python train.py --n_layer=21 --d_model=256 --n_head=2 --n_kv_head=2 --head_dim=128 --d_mlp=1344 --vocab_size=8192 --activation="geglu" --norm="rmsnorm" --norm_place="peri" --norm_eps=1e-05 --positions="rope" --rope_base=67000.0 --rope_fraction=1.0 --qk_norm=false --attn_scale=0.0884 --bias="none" --tie_embeddings=true --parallel_block=false --extras=["capped logits"] --init="uniform" --init_std_qkv=0.0504 --init_std_o=0.00777 --init_std_up=0.0504 --init_std_down=0.00339 --optimizer="adamw" --lr=0.0015 --beta1=0.95 --beta2=0.98 --weight_decay=0.2 --lr_head=0.0105 --grad_clip=1.0 --warmup_steps=236 --schedule="wsd" --decay_fraction=0.712 --decay_shape="linear" --final_lr_fraction=0.0 --batch_tokens=65536 --seq_len=256 --doc_mask=false --train_tokens=304900000 --steps=4653 --dataset="wikipedia_en"
MLP neurons of a small language model. Each row is named by its layer, matrix (gate and up: input weights) and neuron, and shows model dimensions 0-127. Each number is 128 + 32 x the weight over its row's rms, rounded and kept within 0 to 255. Numbers have three digits each. A neuron's up and down rows have the sign that makes its largest values positive.
A block is one neuron, or neurons of one layer that tend to fire together. After each block is what it responds to, as a language model described it from the Wikipedia text at the highest values.

L18.gate303:128168186101128128113157184088167125146092150137146155044105141125143121096128141148167118130124179144183126110111125135167151110112094062123172104140223158100177158159133166132130149128071149119130172154167174122124170125169114176100148070094161111108131107176040155144126132091094120143130059117076082110103143169174100136182128168135136058090105140166159166154153163104163091172135
L18.up303:116140146148161076145140147160080099145156190155157150094126132099114080075133186142122147160150167114119116158143182172134108153092127135175117114084139145128110130169114174094153099133142182104175138083178098100148077121090103101154168091151128168155151050133182122196133101118133095157107102137141086100009129126061103124149143123102076091158127155152124098142130130188060131124119
L18.gate379:134133178137068142181176097141118165115134100091103134126108148103102175140112087082178108166174168155098105087168094145135139140144102081168151156162161112146191134148085122181150163111132173164181205158166122141115129124115105087156103082127130147150137094117133188176169130155136089121158143115133180170148161175078086171185170120144165126099115149163129113104190101135146166161160
L18.up379:199194112162152096089119115094110155113102098183179183094126185140108133095120127119107131097131185093094092088166085124117103165106138140126121124112144164133141122110091134140151142105173180097161127160145089180113076055119139114085102107146097114142124155099149133167112137135155095124092135095125125099193104111156102136099188129137123166118163060138135174106115193135136165156088
L18.gate495:121135136141095117113091111107126110132099182134133109087126162135060131084111165104112148125122107159138154142166073149130127175147116123135075154189161176057163194142105175145120126179138151169125202181194216239158100106125123139176113076132155111076116156122199077151131109095117102052146093127137122121122158134081090195151134111125141146141087161128137154165184138150149118211180
L18.up495:159106170049153138157131066114158109070079095149150226067140137130174163141083140085196130171085151150164123116103110133079136107084117127165151113136169158114160132124109175138216173154156161122119175082063130133135062146124152157078158146096110183081092124120141135094138152109070140122123146142079100110154077100112057133179072153148107141134096097169189128147191112110086131135071
L18.gate714:168150094129085130123130143140120151099113099165140133148087171148058115138184129123131162088126152055132091102171141149117145125107131159123157049160142157128159109041156104137155164146096129092072147169142142140158130059049075165116112121140139089117155134150159138096162083120139166100187148177186099088136167127123079142173124097134091177102166145140136112113096086111092117155123
L18.up714:190160146126077131138120137127160101111134147198131091139152112155145115112106118074092125163149115135151145155172128127163112106110127095081106139151181135070140145179038120171146113130116135148129160107102156132109173142172124144127164068148137101150136109119126147186111144119082106124071152086145100156190050151120152145180145083107113144117112102125145127169146111188110127168166
Description: Media article structure

L15.gate419:136117144150151144085115097169164141135140120108150156111144131093128121108160145084138163121152146049126163196122125112140125072156113104136107084144168123147116131135092144060162110069156148124138190140144177170087155069112100187157136096107128115145113116187174153130130142092124128150073159115075154163088157136143222131144137134101187143109146138137068095140157114188131151102113
L15.up419:128085097116110110081115111109115114157156106186136167147137103112127105152191087144099163145128144152167155084159105101162147148109088098146105060118087120125059113129160138106116138099151135131146106133119130135076111117143103103111142120110071170148071156117119167102132178091141109139121195162203144123144161152166106141110166132105102123171107136134092087069104164100138127109091
L15.gate476:162077111155073090113129110135172169101162143123138110140194125162145148080124109138168135084106164061080145148188159181183104113121094064139150093152116108068139169071136123132179088116135164140126160197187128127091151141148145138146095107086129151121172120122145138119213126094168106114162135076142113111145118190201116111201152133124129092146114101101118176170128105149180109117125
L15.up476:113116127089100183087075050177190113109201076140149129125101049132149121162119051163123165164095151134109107095077143176136108102145195127138136150120186182107071168128119138119134148106134150137046137129105144135133155141179092150185076157108155096109182162136118176099099132113129174196108178116132090131160098151152105119142106135135193129078125125129151156097180067124186147078146
L15.gate692:151095177106133177135125080122113110163154111126127140156111148139115088176126157140149145152146169126050134135138111162165187122131091097110168105128121141074157193121088075168149112127108142131198121099139169141175149153143057159124061142112082105129161150116119049143106073110098121175163135164097122116123126125145135149130122114146157139098153180140095140083127117182177125177171
L15.up692:074109175180096131143163101132129142196099142133146095135122144145126032155097116109102198126136148128138066099076125091165135162100152132101153111136155122080138203052167114173141161148138164112121080168131139107128124154072112139125147121072137173165210182168129123152159121079117141191111119122141153145191090104154165125132107101142160147132117166148064085130154141112133153141176
L15.gate1313:152088102110090173179126109139146152137184118109152158148101127139112129120170069135138180130122063104160127156129074120183215086110129066090177117117157125089093189150125157133069165117136188123170098145103191106147209117156091180137089139090192134153146123133123132107089118113142147161179132187072097154160164099151151121145190078182181147139104169148053120117116157094154124132175
L15.up1313:091153129177112167119179091124129243146125087121086171135176136114133111141137186093151155086087113088108102142155108137105120082180089176142144074188123171133172061126135145158165145164127132072111143141114149140089173160131120152150086110130131114165177127113118159090149085129099086138180187154157098142166143096091117097126062126136102197109111165146119116125150087138161157105124
Description: Leading digits in numbers

L18.gate316:160179134115093131142104109121114119094172151178124123110116153127157098210120134095158173103172118155124111149181150154093123144135098076145081161095123156133093101126138088111137152115148130124087138061149159171069135143113166087128093092101150122164131108156158123114094153151079179073079211084135159137069124126115139158087124130123146136147132087109169175072201125130112114116094
L18.up316:091133152099085167134106068106081148179131103097104108143118121115151120080169132126094150119128156090156164121107192094082128161119058147175108078110120146134135107101129091126119135137152085087149133091175194105109169097133213192079104119185058136123123121098159195109105143091166185128110090095125105076066145070105163108109159072122091072165092137117140146143160119143132130186202
L18.gate331:138132142086036106118078175178095104130087149118121135110104177151111163130184160147115148136056096166077161155079134138195174070106178106182139154119140167160120171110123070148178156147188125120113166152120175143143128105117159139154102121110128080139122115150110074157149131138092126159127163113062093104069121154089052157131142166189123106133101064086162114127202145148111124152118
L18.up331:143095125104076109106160094089076118091165152148088107107150149159122090168104138123080114076104104162173081136119120149127187152141120142180071114105052161149108094152091134110115075156106218123159146141172111184114135086176156157136162170159120154111136160164127122128166117151147067089186119110148131128125170123138176070149143155111026117172126062179188111119185109136111087141170
L18.gate702:076135155143108144121079135148118109137141129115081110135141200169121136187144087118125162138138067164122115153172168128181100068110124125193119079176169137144153141119111114164105199138185136112091150157160136133161160156107115161123119162118180147124005188105134156144132089074079167129137097124140155038175177091111108132103120107139131155114201149122170118177185182115105111131156
L18.up702:120112118085112133144111158123120107168073153197126120096123132097170112114162170116176125159124136127157106160099094116152083129152096087141169126162123172118133086142084190100158101143105111144094041158124102099132135121190091140100106178113134095141187125108145127106142081087059080163127088129100116161134116066121075135104171123108082093171143069095145171115162153171155164137111
L18.gate1106:127168160088111081156107152162151121169131124078096076167106084145129084144149130088120136153135109163122116210100137149162123127099048087076112097141108185159140161121088136103082140126099163053154133161152183122150115130113108163206128184124134147102115083174113133122087097083102118130154119136143073104127114122146142135152092115113054094170049104131171152119139167174149148083126
L18.up1106:125154143091151102129117082143129158149114130217200113135149136139163136187114072164089166071105079103122092166150174161129095087132150104152082156177066186167092104150123107130149084087123101168105110097119138085150110151178121171173045081155150167162109143171092073112133100128085183095095098110114098063110138088091173169151116128084135126172148097115142165086103158134103183129164
Description: Incomplete word stems

L8.gate955:126132100146147162118159072113133155096148186162127093085124148157149209056132027115129136165111136151075128120095142204116101169101147079120075144092131106096096160131122128125145136176071136142127157133125136128093158120140144162170161159092173138102157114189114110168136128131154110105093113180113168118159162180087093178070076162091116080085124129156150153151171099132101156098116
L8.up955:135182147138085157173126120091162140128185100134142114168112153150098109095112133100126179074140156121090138119170127125108149136131134122156132087158128152156094094120141150105093102118129208150157142121104175154145166155068137172109121112098155147130182141144124094086101088159094078062163139096144135083117080144117151167139135114104123076135189170086160148182091149112144166102176
Description: Possessive markers

L8.gate937:143189173119107102089115092193110118092099180150169076150115100084153113124156158089098100105138108125108165134137151170161157076078121101099175100150152149090160101108075127094126084119121106178158157138182167161085173071108152152153064067073124168142139122108153129093062176058156106138148121110070098127062115146072109144155167091159164097138143075123129167140141110063115157061112
L8.up937:086170193174115128117167139114127114153098108148133102139141085075136139147110167098096145213079050135112187136102143092100142122154154085045099109121134089108138116177083065085123162142124168141120117095072115148107154126109184093105112155118186137113135131149132093153113159102160122198127150134143118103126192084140154104075095108113151125107147105146156164133083161097103122153115
Description: Mixed connectives and name starts